Part of a small language model's weights.
Architecture: RMSNorm after each residual sum, learned positions, biases, tied embeddings.
MLP neurons of a small language model. Each row is named by its layer, matrix (up: input weights) and neuron, and shows model dimensions 128-319. Each number is 500 + 40 x the weight over its row's rms, rounded and kept within 0 to 999. Numbers have three digits each.
After each neuron's rows, "fires on" lists the tokens most often at its 100 highest values on Wikipedia text that the model never trained on.

L8.up1102:503446481476510486478502481557519387455521462451480576533486539473540507496564474432514479395586496521517487511456524537452509502518529420475463485495483458488528544475459527461445470533516552511506449490501557407489521508544495528540512480497476551481480491472458549489523532493447466531527519567587557534487485531500504471516487490444491485541476467503531462453500570487492520528513506507560551420476549533441458474515537424477455453505466468463500544417523566492494514425549570486461559499549500493518465493531504553472502518447578535435457499545528463487514444473568530555
fires on: " of", " as", "-", ":", "eb", "):"

L8.up2172:479493553490500503467530592582562596513522548489481413435545543563473498488616474564451526515480567538466629504525416483565499504528504496512442491528503495503540476498474532506483562604483525548520510540490452586574475486466459522528453455518491440458472516421441496471542517475462475531456555452474499455491478423510506564452499527452427474440458483433481479457539471534488489489500475404505582449463467510515475472500535506509523466509487562450549588554431437479419460498508474517509544523486481496508458509562497506504530539493463494547454522524464526545471537559438469458
fires on: "%", " Votes", " %", " Hard"

L11.up585:537561572520485533463529462517491463509542473477558497420471520509491461555460537548427585530492490423579450500482494410477566431491481537462504469494510491480486543537489508496548530563527474492547497528506510373522491417516472521547549492506479519483463454498541542543528509480488450487518521492538504421554509516488500488504479519477553549582491537573503460486503418467511495464471533479523369536469502422511486509499472433427533468508461486467484450523526584487505468490513508521593511462529399551529449495512506401507516460524509460490505493486443490513545463525566537503
fires on: "\n", ".", ".\n", " and", " but", "D"

L11.up1302:578459523527499533520532557586498477549531512454473506441500531488515528479618503454557427474529529542478438528632456468508507476534624493510535572511560510505537520497476508427538508517485487450524512552522513548452462462471503497545562530493487433487494478534481516472468471509537499568417483588503468492411650535516536492525584491490558527475508538520478515564497566462472453549493533457440547543486486496536489552489506541501505483490476514551474528489482531580470515539463493516506536533508519509575487489498524438532608469475521523491513543556489422468533531400558473481
fires on: " ", " was", " |", "."

L8.up1248:551532511527497512544520538469489470507503502419549505449577472501426474588519503461485490487527455499574451561513576488547433524480518471473498472504514572578491457443439521472501450485474514458524455529486565482472489527575447475492509436465502497456546486522520527504499458552497479467510500475455467493470517517473501480504471496524494554522573455523543597551442600460448495539564557425559531483447515541452486536559504501536497581588445391515487545516513484501538457541506510485558581455537523437413480438548553470483487537470590478495534547411534413499479512505455462552
fires on: " an", " '"

L11.up1752:468509501472543510559508515456423554473510518449486513523480520513509499475576517546525502462500520483476517542555477430562554498496505500508440552472489529507485494471453480478426451546489484548490507533504520505549459466489470531491474556527502495459480519558409501447566497430438515578446502391529503485469499531513550473571528503485522533460504478491512480553566512484514487571456535509535552499519522512381485478548520521540527519485535547455504526527486522505533513536506465515496607565485458458463465441440483507493455409496466501496456510505447521451513499393550528537
fires on: " ", ".", "3", "1", ","

L11.up2104:480512520513447488485418541512571471482455456451499473493503449490502598497521525567470605508484509538512484466435463432484485437558535492553531441422467455497450468559478501471413465437594560474417517454475581405431548455441499556504501565526496514512609472547536497496453481414496497427489497446600510427471534514454506533514451529476506538475462499479458469463450530540455502492506491491506478614479522563480519460522502496501539493479460532419422476513547530496504504486479591598570519589578585505507528517512528529502543531519518485526517509442482472467447467486489452571
fires on: " were", " of", " been", " was", "0", ":"

L8.up2242:551502508540485521505457509520550461515547498499501528458556458450509480463503558520495473529506508478502490519451507467572558475530509459464443475450462531472453532428501524487516480519464516553525487513530516500534487542546466453499433544521497480463456515521589487467474546376429507508494490474578480407505569488501486532516428545514442508550481514483534527488523499517489506488393521442514544447449448599473427449543436502544527458496486495523497545472505472479486491509502522464485499510489483554529555513435448495483474527473484505577572564498557472532447492474434485472
fires on: " d", " or", " to", " n", " and", " they"

L8.up304:521414551500433506509512452478466508480454450476539442483507555526456446538439547427501496516490454529532483470422505435476432527480429485444507410501511516501482490460482537552477471467643558543518465498470519422485452460483493478538490526562477469501500465432400530492516550508511481473570565478466507547463513450498425469636527508535579503562467522529519597546617470494516491532413565467545535499461470545506500510497496475515505504513542581509529473550504467471482505480509515577489526517471510517368523530523553507449525485575474495531523457491600486494523472443398413480
fires on: ",", " after", " that", " when", " of"

L8.up2199:465468517522468436478510489483471393522515379477445505490561503394532502501561523470459502440555555494513470558504518548472555483427478495469451523523466571505486461426501491479523488469469525453479502504486548494468462500526496486548477536413510482515488470484507486465516536447462478476470472518447587471534444410445482558566519542509524505420561619474414538452532549535504451530476547516528454551502492442530500505466417483517434519429579505440435502486521564496477499496559506482431492509518518517498502569563434506511451532546482487506470418459460528506459573502465529494
fires on: " to", "ing", "ab", " of", "ul", "il"

L11.up1593:529482486501495556513541503466461472453546504442512525471477530559525604584460517536535491490496446498495592540534524421496449456457548494524495536497502541531499412411476513521482530489525398442450499549545514499441533522470476530537497549443510460497489498544563518514452403525458574511492448479436524495505565489474498532511510474480528510529457507516475450438478480501530512507562427455493481479475447450456529513484467502488473487536434499494472520502566512529461454560512518602508539458496492450484537487405496425451507432449483489483446496526496447488551474567427506622
fires on: " an", " An", "An"

L8.up121:506414477501573554510578467611610535482533524467480495569551518476446554530547567484460546491540445534506431454580461507491463428538441495435488472497531534540539483554497484545517539533528475556467439479480493444528475502550457496431515461498534482475484488524477538564447494570477565480508577574531578495526530500487473532512555482576505375469466504496511424465458552435567477524558511472507507474579501426520508474490500476479445541495518494519532529521559561497531488505510526463529581489482461496503564597552483496541523444477480545442524426509553471495520480556545473507
fires on: " |", " as", "-", "z", ";", " "

L11.up480:522458542515507473395423520507512425414523505493463507483538510533407517490553461476475470543534503517467492479494579456511500463465511470521537415528484586498584543541530466442486481517560501536473544449486513383487575500484443525523486497538414479547562545515487484456468522516500495548455517502575461480477512441495510466467496507558479523495505481479561524516422498549537457405526495423482463511427477507479540495550445479453454491506468476511498504508535533536509494512539537532566530450504548512522550466574487583583501527419444529541497487544487547485514508492567522471
fires on: " are", " were", "s"

L11.up2249:523496535514528486495432451517476574466514491530588455480496601467600491512453516550422481486513407479481455471522482492500510481532526566588522483501438506546532563541458479531513474493514570512515473484522530532625486484530534495501459513460576523470470450500505482494432414504500559448539566441448506491583487472528441539457506483529527496500546486519395503511494528512526584498476508518448516558497486513519494487533456513483445376493539503443502406472575503486549466541480491471563467526530464509475494441484481429556450459473541511453487484453485498480507423529487469512
fires on: ".", "0", ".\n", "6"

L11.up1268:501513488469462494476470582455490537527498522509536569495471576460500533531529474492504554529490486552566526504493530497506481515543591462533544532502514510597488581468451508475466495492471450552460498505560520490491459600556504463466532524528530463498448548521532474497595537514546576480478443498473524530588441532541447523516474490567532456501465570428467487452572478498532479473509473472484452517505470530534422447504576518488521463472497567511469412559538491524531466468469524501526491520489525448418570447547568503464479542504472541482446526462523522538523440438478480459
fires on: "7", "1", "8", "0", "6", "3"

L11.up1473:544508530523510532488427521467461485539490515447528487423501504480437505563487464504476505503509443509506457441493557450520486482486462531576556547540496475484545548535531496444400523478491500507472492465554481490488524513400445505418524497571469474524452478543538493519465496553440540469496471580514449383449460438492477525559438518507525524546491518542574470451599473375501513486550507531527518547526564474512456576524491441543426551495497439491496546484455441454507526607448482520541499527423491537556509461535474406527471503453471539485567477491504470473513499486519455512
fires on: " ", ".", "1"

L8.up2076:521508481580527501543493528520501419496499494530566514520536567480492525533433483465533603469533499525490549535524439417502497499546431471495467537547525455547586426505525497468486515499505499501516509445480559519531453538513430493508492524464546477490457567504462522580534543508535475560514472531474516539487485470524545494528503516552445549513452518502452571460532492523467509563394497474484445502516510533474475526512483531581388406487468477454467498512499448471490511526545432518546601490469493516456504457482574472468467520517515559473473519472606471469521441513494547461
fires on: "1", " cor", "3", "2", " According", ")"

L8.up2095:523464482395553536509532614519553547543504510496470491448516501517478407488477510549495456505497554554512519533453550424538545519493587523571454468485515471502453497519523494526512577489522503408435486456484510491394511527593468390523559459457534495509499529423478523485560542539449464510557503423453496506504459477524504440529541514496505454489499503519519525568522522490521558381490592470530492422511502527520500500549507559531571520456466581472495441487492448539473498549421464494483517446503482481389551480440500494495528529609471499542413488483555504503495461373491476440
fires on: " of", ",", "ate"

L8.up1125:462422489542522415500501545449500508504477506446540485535466502546521432479454512483531476553489459482521512449444460454393515441495502514465479548437494557517542492517537578534519500499408518457487495509556495558443472510538460497484509596404490453546497463456517424503489519453453489531494524486475453452464473510545501501510496515470525526486513502531414559458527532579552534497468511510501563515449467486515544497420434493502505506430508467493480510512478572506472509487511496506460485470523490506553470566467404471439475449589527460446531515491562532505508501525491474540
fires on: " of", ")", " to", " it", " in", "'"

L11.up1749:582447494453559488469574586451487534447587483555471489530524466494485523464459505467495503535440529517443527480526512458463490560563494546480494593480536526488505559532581548568478462539520562466454501552573524446481507502538501567574531437485521484540445540490484510471455411568519498534512536542489474533521522484449580496581505419522566487528515477493464483557560472484543488548497537539418483484463505486507552498513484466572520452540486505503472528539531536501550474469507528506490560516419510464508412535460486476560459493455505484471483495427447491512468472447474557559
fires on: " has", " have", " had", " having", " not"

L11.up1742:535505537505549535545506474558529445553480451532490594488530489489434547472522451516507499445455415507481423485465525505473504519454591479566553477531531493489472440437517522566451477469445507477478388447539499448497438553558481476487480508543467575510505524443466442472533515545418434602446500518497435519458549485461485499523432478597542495553525563508521430507576424508592526538526511548543516520533526476567513473453489460530503452472549475506555455516558500478495575573475571502484444468474445448548482426505461463538485476518497519493542504447509500548558567555517518536
fires on: ".", " |", "6", ";", ":"

L8.up388:463491443512501455452466483515511483470456524500432598533510456470492585492513497462525449512515507512541514531524490539461537464508460521410531522467457456536461401516534466457492531454466560548506531537517593460529389550545467451440490546445449468506493506432462479431531464536543462451508532595443523503485517470542531537513457471544485515433477505506546438560520466474475439527482458532515524525497471529456491499491501556459457503513546472510536533523481544433539514493512506505552513486476524515437493546513494542535468497523547493459483511490449520494514484486449477515
fires on: " In", " ", " in", " to", " of"

L8.up1033:503434448487523557415482517467483432507528528554421454442475483481472495447488568493525458472496511480448492473488525510471486517524526504506485517535537489553475478520559461530495446476504542447561499454560422491471445619494477515483577492509419535479403486509569544511515548510498481439471522471523537541474530431441539538532497480471518489540553456580451541573508464515412521524480425495434567502464518499513520470488486463501526527495524553458521493500427517423457398452517498475484426481492510506532476526471467512488474467481479462477447439499425436485450463406473460502
fires on: " have", "I", " has", " not", "er", "ac"

L11.up1207:433544473440547515492526513468554533447469430478494477537516470493482470530493510486531500506491458421520468514470490493484518474460481508415396504467491548527508464516507471530526529517514551531506543587472395457434526512543513483460511495467494480432458509576486538555414514503500477481485594506471467504487476566491480534527462517465466427503480602511449565518450529533582493469519430518475535477431535471430503546484467522496436557404500492484483480477483474523562523558558533493544529469485516566499528521483475476493600511456520562571496479533475484491493553494485473578
fires on: " and", " as", " |", ","

L8.up1166:589563511563526449517496474491486513451515525513443488515522473488459488505484474479442486495521474547420391460487559523567555537505499519502379524537433557497524520465525455482464445550508461487507559437571536455430469471463589461490467573504533504542499506437555453499442460480482497501517463454571539514493529535491577544499591544478502512512545467480470476510478543571479437455525469455517466477499411542549500481511482486488463449499518511530439435523488442522536434541467496564482479441433479546485523530469534458521551515513409543478556544520463430457460518506529468483
fires on: "s", " s", " real", "ks", "o"

L8.up2004:495412470523492484522481466571471555489405559375460561456528557563536550502573521485551543458480508520558572447496497531559589487491545553478504519499538522539515452471515461478526545481547478499510481538521491523493541464497566503455464587587518502501517511503446498473534415459568471466490464516553485464440565501435552459540513516501529456466531529486535516469533526487458474530488506489471561480458544459581514527503497439469438474452468449514512496543485543552438503502496465512554486472507475438532468464499468488519528478490544499463606515457486494459512504482471485489
fires on: "0", " |", ";", " round"

L8.up1499:514534468550460496495489523454392523492392481463483589463481578526491470540476514554508626498593552440547527518554543539495528504556478493492470556500481456577550563498438503507436475446550503453468491528436489483459462494514501495509460548493514508513464529489509462485476551534522565558506492460529456559450501558523497464515530536544567577492556407487540468488582511460513457489497464568527492508570518543439475504500489491553475556525555503526525494480461572473508524524495492506523570507495527516421525504491577491482531520491466502432534485495539520434506516490494489478
fires on: "0", "1", "2", " American"

L11.up1069:447523460528575443509435443535478520479538485517540488456523491535463548525431590515535462477509517521504459453464454539481502463556546498513497544442530508506470550501446518488433485499453495452520494468458471488483516443600578506494542520441547564488527463550523501445484546460513569457408519541519539506508520501460458453597518500534571470536546490542514574569568532507530527582506436536495494508519515538517412520511463492488477543495545484559477496481500539500500486515557474497544482536506520513511494503476532535563529490500466529518547469497541419552491482507545543431
fires on: " of", " to", ",", " the", " in"